Part of a small language model's weights: 13 layers.
MLP neurons of a small language model. Each row is named by its layer, matrix (down: output weights) and neuron, and shows model dimensions 560-623. Each number is 128 + 32 x the weight over its row's rms, rounded and kept within 0 to 255. A neuron's up and down rows have the sign that makes its largest values positive.
After each neuron's rows, "raises" lists the tokens whose logits its output raises most directly, leaving later layers aside.

L9.down652 [ 94 123 126 121 111 155 135 130 123 120 101 116 149  98 156 146 146 143 109 110 147 143 143 124 166 149  96 159 138 103 140 115 195 171 137 121 180 150 172 142 132 124 130 103 131 129  71 125 120 142 127  94 119  82 129 160 125 119 127 172  40 104 167 126]
raises: " diss", " decline", " transition", " retirement", " dem"

L2.down122 [142 158  87 182  88  73 106 140 162 110 150 135 119 148 107 154 163  99 110 168 135  53 165 104 120  90  89 149 109  56 109 172 155 130 129 120  40 115 156 110 116 150 116 127 142 124  68 163 141 137 110 154 131 163 109 135  94 166  69 104 123 105 129  89]
raises: "es", "ez", "o", "et", "ul"

L9.down1432 [142 139 160 127  67 123 141 163 125 188  72 134 116 101 148 143 141 155 169 122 126 107 140 154 154 109 107 100 128 158  85 157 161 141 147  87 153 189 176 116 143 121 214 205  69 103 125 130  57 103 139 112 102 122 179 166  94  93 137 139 130 135 137 144]
raises: " includes", " included", "em", " runs", " contains"

L10.down549 [182 129 112 150 107  86 189 146  59 137 129 143  98 153 110 134 151 142 151 113 150 149 135 159 167 125 150 163 113 149 194 122 129  51 176 156 168 135 143 173  77  89 118 163 106  57 170 109 139 170  60 111 151 115  86  97 105  88 110 140  68 166 200 161]
raises: " reason", " indic", " source", " reasons", " example"

L9.down188 [ 64 130 153 138 106  90 114 124 153  72 110 176 147 133 164 111 111  76 125 149  74 155  81  71 123 130 117 121 101 185 149 116 150  79 114 133 123 128 136 161 123  99  68 170  61 106  84 109 162 104 140  78 111  72 167 113 117  81 123 105 139 147 127 172]
raises: " led", " effect", " resulted", " became", " caused"

L10.down1200 [144 167 133 109  94  85  99 171 106 140 197 193 112 113 103 235 126 122 107  62 101 141 140  95 113 168 139 136 174 170 156 117 130 135 131 113 206 128  98 133 113 137 149 143 179 177 126 156 146  87 158 144 169 159 113 127 108 143 148 124 207 101 141 123]
raises: "ies", "ia", "iac", "ias", "ys"

L7.down1195 [112  85 186 140 174 151 176 151  87 145 154 154 185  88 142 129 135 117 117 140 134  93 112 132 116 131  69  23 149 105 129 113  79 114 128 128 134  69 159 123 114 150 190 137 101 164 174 149 128 144 157 127 127 163 123 182 157 139 218 200 147 114  88 101]
raises: " different", " other", " others", " times", " cases"

L7.down617 [118 172  94 149 147 131 131 160 103 167 144 116  92 155 191  63  98 170 128 153  55 112  91 128 194 159 158 109 123 139 162 160 141 138 118 133 133  97 146 120  90 133 117 108  30  42 156 102 155 187 107  94 200 159 175 173 109  85  96 141  89 167 117 110]
raises: "ally", "al", "ality", "ation", "ations"

L7.down48 [163 113  96 112 121 167 143 153 148 116  72 139 137 129 123 104 174 100  88 127 155  87 121 110 123 163 154  82 113  94  89 121 125 170  72 138 139 139 105 141 100 196 118  86 163 116  80  82  96 143 144 130 147 156 132 186 118 167 111 122 179 132 139 148]
raises: " both", " respectively", " families", " classes", " seasons"

L9.down820 [ 87 147 151 184 127 143 132 102 135  93  94  82 155 143 172  49 137 106 131 136 125 131 159 131 128 119  92 121 123 115 173  94 159  94 145 152  71 100 121 133 160 139 121 206  86 121 138 118 107 139  99  77 150 164 138 147  91 145 114 174 124 192 108 127]
raises: "roat", "hel", "row", "z", "lin"

L10.down149 [159 138  91 144  92 100  68 124 136 145 114 126  83 156 113 198 158 162  94 109 106 117 163 118 109 148 153 120 164 145 174 159 111 106 214 101 137 136 110 113 124 173  80 162 160 179 158 122 138 155  72 102 141  90 111  97 154 125 136  79  69  62 115 126]
raises: " many", " few", " closely", " much", " close"

L9.down390 [137  79 110 157 169 170 153 106 197 135 160 154 120  97  43  89 158 147 101  83 119 106  53 133 101 190 101  45 133  80 121 114 141 128 114 133 185 111 116 112  52 146  94 162 102 114 131  91  95  76  85 116 105 187 149 143 145  85 106 109 143 169 174 186]
raises: " among", " since", " between", " after", " rapidly"

L9.down807 [ 93  93 124 103  67  57 121  95 121  87 119 112  89  82 110 175 170 100 154 168 134 110  96 163 191 138 117 128 171 152 169 141 172 165 142  98 129 146 100 105 129 119  90 140 107 133 190 142 146 162 153  69 104  84 137 154  96 125 120 149 109 163 141 166]
raises: " If", " How", " To", " or", " With"

L9.down1112 [137 144 143 143  87 147 116 145 108 126 165 150 194 103 164 141 125 218 157 159 123  81 153 123 107 112 116  98 121 123 153  57 165 163 128  75 108 121 132 160 127 114 125  99 172 145 122 142 220  85 145 131 152 127 154 126 166 144  62 160 176 170 164 115]
raises: "ion", "ory", "ions", "or", "ories"

L7.down728 [ 81 150 118 184 126 162 123  99 124 122 118 147 117 232 115  90 210 173 175 179 143 106 108 112 115 125  88 164 113 141 104 178  93 152 115  89  99  92 142 152 118 122  99 137 173 128 109 161 142 121  82 114  66 110  78  94 135 152 149 105 124 129 120 101]
raises: " however", " she", " they", " he", " it"

L10.down1021 [160 134 119 105 106 123 134  90 158  90 103 113 169 100 109 102 127 125 100 120  95 150 172 107  63 134 177  83 160 104 147 157 157  75 164 163  94 118 161 168 116 101 117 114 167 115 190  96  87 117 102 121 165 157 168 159 144  75 126 117 123 126 148 176]
raises: "ever", "ex", "ays", "eb", "ew"

L7.down880 [112 152  85  97 118 143 127 172 146 136 181 147  88 134 153 177 120 143 125 131 111 166 175  93 158  89 157 106 183 129 107 130 119  89 168 108 149  62 139 124 119 151 137  75 120 117 161 104 116  96 125 139 141  94 158 119 172 118 109  87 118 136 108 174]
raises: "ment", "ony", "ches", "ension", "uli"

L9.down1357 [186 132 155 136 194  78 159 122 146  55 126  95 119 203  90 152 151 151 149 112  98 145 124 111 175 106 175 113 137 127 171 127 138 145 132 168 158 152  43 135 119 177 128 138 130 142 144 132 149 157 140 103 165 134 184 108 101  89 118 103  70 134 173 114]
raises: "able", "ables", "force", "ott", "reek"

L10.down970 [ 92 168 152 106 119 144 117 165  92 161  88 239  94 145 136 146  96 104 167 130 102 100 125 156 135 184 158 101 206 128 107 134 193 108 182  92 131  98  83 108 117 131 125 150  92 122 116 142  80 133 135  68 165 164 127  81 114 132 177 159 113 134 127 156]
raises: "and", "rows", "en", "el", "ris"

L10.down1476 [103 138 130 166 134 141 143 131 118 120 141 156  87 125 165 109 105  96 128 130 162  66 163 121 107 121  69 128 100 108  95 134 160  93 230 147  75  99  89 144 120  98  97 140 168 195 127 103 155  97 125 116 151 181 124 137 142  89 145 118 180  98 120 187]
raises: "ities", "itarian", "isle", "itt", "ises"

L10.down989 [174 133 162 120 148  93 125 133 125  83 122 117 199 202 175 105 145 130 102 126 164 108 174  90  74 159 130  85  75 130 169 102 123 143 129 127  84 143  61 129 184 158  80  68 121  82 116  98 154 145 123 102 142 150 120 144 211 131 161  87 116  81  93 147]
raises: " are", " were", " have", "'re", " include"

L9.down1361 [134 173 150 127 118 177 122 192  96 126 150 148 116 139 141 142  99 172 110 177 102 156 100 196 115 100 194 112 122 106 135 139 152  43 117 179 161 112 141  96 113 131 158  89 142 133 124 132 100 119 142 128 124 117 109 155 141 148 155 140 111 196 122 159]
raises: "oth", "arth", "othe", "air", "oph"

L10.down783 [ 95 143 143 124 136 183 122  40 121 127 126 112 106 103 136 141 136 144  90 147 126 162 146  62  92 177  56 132  26 160 182 139 139  74 152 147  64 146 129 142 155 151 150 109 124 114  67 136 155  88 126 110 133 121 168 145 100 133  56 147 156 192 155 143]
raises: " husband", " father", " wife", " counter", " brother"

L9.down612 [139  68 139  96 136 152  92  99  95 160 180 146 126 131  59 164 120  43 123 139 118  85  91 187 105 168  77 134  78 157 102 136 114  83 119 117 111 110 108 142 118 120 122 108 142 104 117 173 123 148 114 155 153  93 133 157 108  92 109 114 114 116 133 156]
raises: "ping", "head", " direction", "sp", " links"

L9.down835 [113 120 180 127 110 104  92 130 176  99 109 125 132 190  79 155 121 131 102 100 147 109  96 141 163 144 132 177  98 216 176 104 131 150 153 167 154  61 132  84 129 109 106 147 147 167 143 149 169  94 115 125 180 128 154  95 122 110  73 105 120 119 109 108]
raises: "ted", "ized", "ed", "ised", "ged"

L10.down88 [137 113 161  67 192 142 140 191  87 155 183 107 136 114  86 107 146 180 159 161 120 157 155 124 168 152 153 208 128 133 178 128 137 112 141 156  61 137  97 129 161  99 125 122 140  86 170 123 157 173 146 189 145  96 150 162 126  70 152 141 173 193  88 198]
raises: "ous", "ons", "ables", "ations", "ously"

L2.down271 [167  79  74 149 129 106 190 127 139 163 116 228 132  90 167 170 114 146 127 111 166 126 162 173 134  82  43 139 147  95 154  82 137 154  36 138 119  61 177 165 109 153  99 128 151 133 101 140 113 128 134  73 106 117  59 108 168 200 119  93 146  99 168  68]
raises: "ively", "ionally", "ional", "ucky", "duced"

L7.down1401 [145 120  68 137 144  88  95 125 112 116 154 105  92 139 192 165 157 148  95 153 113  86 190  92 145 120 135 110 124 238 104 191 133 111 143  98 109 114 104 131 100 152 155 109 118 133 161 157 191 113 102 155 132 113 120 110  91  97 123 149 133 127 123 149]
raises: " year", " month", " week", " day", " match"

L10.down1267 [141 135 112 118 106 103 147 119 101 126 137 106 151 160 127 135  57 147 101 165 153 113 183 104 133 150 129 124 144 122 172 142 141 149 106 115 171  90 135 161 116 136 127  90  78 114 145 178  93 160 179  84 151 116  97 124 142 112 193 147 138  96 146 118]
raises: "els", "ier", "men", "ling", "he"

L10.down1146 [117 156 131 110  89  72 106 163  44 117 125  76  58 119 118 185 139 116 104 136 116 105 163 107  84 146 113 138 134  83 102 120  85 164 125  86 176 125 180  94 198 134 136  91 107  74  87 127 139 148 110  90 115 133 106 119 129 149 147  90 106 133 162 134]
raises: "aneous", " movement", " hands", " voice", "cl"

L7.down773 [147  90 160  95 104 166 118  93  87 118  94 118 161 117 128 125 131 171 122 131 102 112 204 101 111 131 127 153 134 198 128 104  81 123 126 117  91 118 116  90 151 155 131 133 104 113 107 139 151 147 119 153 114 162 134 121 123 120 137 108 127  98 148  84]
raises: "ing", "ledge", "ling", "bound", "board"

L7.down1130 [116 140 115  96 140  69 129 128 125  89 157 128 151 128 127 122 120  49  71  99 120 158 138 156 109  86 137 139 144 115 160 147 169 122 109 100 117 125 148 117 121 133 168 187  83 112 107 140 111 125  94 116 139 160 121 157 114 137  48 110 164  98 119 158]
raises: "ly", "ar", "pl", "ely", "itar"

L10.down908 [150  76  99 131 148 130 132 146 133 147 165 178 103 142 112 102 140 212 133 147 184  99 154 123  87 107 139 126 128  90 179  96 133 128 155  92 188 139 104  96 113 130 128 122 160 146 115 127 135 109 144 128 120 153  50 169  88 136  89 146 193 158 132 141]
raises: "my", "mi", "ens", "eration", "ial"

L7.down1415 [155 137 173  93  85 165 111  49 103  79 132 144 167 125 100 112 100 123 117 184 127 106 142  97 155 135 102 134 174 134 139 157 119 169 108 140 169  95 138 144  55 139  61 102  75 141  92 141 138  87 162 114  81 123 192  87 111 134  87 129 157  93 173 152]
raises: "k", "sh", "ko", "ka", "ken"

L2.down1387 [109 115 138 162  77 129 105 111  86 152 193  94 133 117 106 154 101 132 164 167 156 101 169 149 128 173 159  44 136 119 203 114 117  86 100 132 133 112  81 125 115 153 159 167  98 150 127 128 213 141 125 157 189  76  72 102 141 116 139 137 149 128 177 125]
raises: "sc", "iac", "ies", "sch", "ries"

L10.down334 [ 96 140 127 136  96 101 106 136 125 104 129 141 124  75 123 182 116  59 142 138 105 170 201 164 170 130 114 111  43  93 106 139 143 124 116 121 109 135 118  67 163 158 152 135  88 164 128 104 105 134 172 147 136 119  80 122 120  73 140  81 135  94 137 208]
raises: " erected", " built", " constructed", " demolished", " owned"

L10.down1376 [122 102 130  76 178 139  68 156 188 105 106 154  88  95 108 113 127 151 188 131 110 130 138 104 129 103 153  94 147 144 200  85 113 129 190 131 129 132 124 109  90 117 111 123 152 110 143 155 148 132  76 104 158 163 118 134 149 143 185 115 150 114  81 127]
raises: "ist", "ists", "ús", "ades", "art"

L2.down371 [132 130 151 197 225 152 184 133 145 126 110 149 138 162 124 170  87 119 103  86 134 125 142 109 129 164 175 157  97  40  62 100 135 105 160  91 130 116 110 103 113 127 101 138 170 110 156 148 118 172  95 116 103 153  94  88 140  48 146 152 100 144 183 160]
raises: "rd", "bs", "iting", "vert", "ption"

L7.down923 [119 114 169 163 148 190 143 162 130 101 112 170 115  87  60  94 152 173  62 125 172 100 132  81 179 100 171 154  69 151 136 115 116 159 107 107 135 117 128 193 150 202 125 158 153 139 161 112 106 179 175 147 171 163  97 125 103  64 190 159  83  62 122 144]
raises: " December", " September", " October", " ", " early"

L2.down1156 [112 119 129 124 126 179 171 126 164 114 106 119 135 158 190 146 182 141 138  74 106 159  92 108 204 102 125  70 136 200  80 111 130 149  97 111  73 126 117 129 168  90 143 153 177 125  48 100  71 130 134 133 105 159 149 110 122  86 178 114 102 181  62  82]
raises: "al", "cer", "cy", "light", "ty"

L9.down1007 [150 118 115 100 127 129 114 125 106 162 121 148 150 159  88 142 107 134 150 108 159 125  91  88  88 145 145  59 165 138 140  74  84  93 130 137 103 141 124 156 106 158 104  92  91 104  93 140 127 140 175 166 103 134 199 184 116 172 112 139  89 132 125 130]
raises: "oys", "ew", "ux", "ih", "uv"

L2.down584 [147 145 135 154 143 123 156 102 159 148 102 176 108 135 159 191 118  60  66 157 122  97 128 161 117 160 170 130  80 193 136 135 169 155 184 116 107 108 107 138  58 108 101  70 171 107  85 112  67  82  87 131 121 119 125  84 146 142 194 110 184 161 128  98]
raises: "por", "ley", "ity", "uls", "vis"

L10.down727 [105 142 161 147 155 141 127 185 109  62 106 107 140 149 149 151 136 139  70 148 154 164 189 148 121 112 165 150 108  86 115  99 141 193 128  91 173 173 100 133 120 167 172 122 125 101 106 121 151 147  82 211 112 121 108 162 125 102  93 105 156 101  86  46]
raises: " increase", " improve", " promote", " reduce", " protect"

L10.down954 [122 183 106 117 145 110 159 151  84 111 207 159  67 150 135 105 125 111 160 129  58 146 119 119  90  86 141  78 136 156 141 102 137  75 134  94  93 105  92 122 138 165 131 143 116 105 192 106 114 127 141 145 156  67 106 111 139 120 129 156 149  74 166 164]
raises: " owned", " met", " designed", " donated", " signed"

L7.down1507 [189 101 158  76 120 164  75 145 186  83 143 140 118  95 141  81  95  99 137 114 139 141 162 132 100 137 141 150 134  84 141  91 117 113 123  96 120 138  52 186 121 165  61  37 159 112 132 133 176 123  69 102 107 140  99 105 168 137 210 103 155 129  96 165]
raises: " were", " are", " themselves", " have", " include"

L7.down266 [172  94 101 124  85 105 128 121 138 107 122 121 109  96 131 152 203 127 140  73 103 145 157 137  93 162 146 146  89 113 120 121  86 116  87 108 146 156  79 111  98 136 106 139 107 116 133 146  93 138  60 129 149  82  98 103  87 131 102 108 175  77  59 161]
raises: "ian", "ans", "ese", "an", "ish"

L7.down767 [105 151 135 146 176 110 172 101 137 107  96  69 126 107 135  95 122 158  81 130 149 146 156 137  95  99 104  84 134 125  94 128  84 126 146  77 185 106 104 154 128 133 137 112 136 127 131 125 135 147 149  99 140 127 133 127 104 108  92  91 147  73 156  99]
raises: "by", "ble", "sch", "ith", " Dylan"

L7.down504 [138  95  68  37  97 119 158  95  94  94 168 166  93 110 125 176 143 146 138 101 123 146 122 119  76  90 144  66 102  92 159  87  90 102 111 134 186 112 118 129 120 193 122 157 155  75 136 145 123 154 162 110 138  89  87 136 122  63 153 127 171  73 189 167]
raises: "ings", "ie", "sburg", "ip", "out"

L9.down97 [133 140 149 154 136 132  97 139 126 133  89 151 146 104  88  89 102 103 159 113 114 179 141  89 121 109 134 122 121 144 125 118 165 143  90 125 104  82 116 100  68 152  92 123 114 149 105 165 107 143 150 114 184  91 118  46 116 138 192 136 134 149 143 159]
raises: " in", "In", " In", "-in", "-pl"

L9.down457 [ 86 114 131 124  95 109 164 103 172 140  54 126 110 106 113  80 134 173 192 157 151 115 126  72 114 108 108 151 137  86 145 155 123 146  91 154 146 144 121 141 197 116 110 111 139 158 119 120  75 112 116 126 136 146 144 147 115 186 136 111  73  75 167 109]
raises: ".", "f", "h", "right", "le"

L9.down995 [ 84  97  95 162 231 121 194 156  84 193 151  92  65 161  97 159  96  69  77 151 103 140 175 100  81 187 145 137 112 130 144 136 198 154 150 195  82 180 153 150 145 109 105  90 132 118 113 151  85 143 125 178 184 148 134  98 133 106 114 212 119 112 173 178]
raises: "zz", "k", "ff", "bor", "va"

L7.down425 [151 140 141 128 127 152 131 116 128  42  87 116 117 106  75 103 171  98 136 133  78  52 101  97 101 142  70 116 103 112 164 153 143 138 166 139 162 143 136 131 161  86  98 159 126 120 123 158  80 139 108 152  94 140 110 148  79 175 132  77 163 122 135  97]
raises: "side", "way", "we", "ham", "port"

L9.down1424 [144  85 108 210 123 165 206  83 132 156 114 124 127 142 107 189 110 149 117 147 150 108 188 118 114 139 147 167  98 112 161 166 128 172 188 128  76 170 146 174 138 128 197 106 149 120 120 116 144 179 134  78 124 101 139 107  85  76 132 135  95  55 134 158]
raises: "ison", "berry", "ire", "hed", "ising"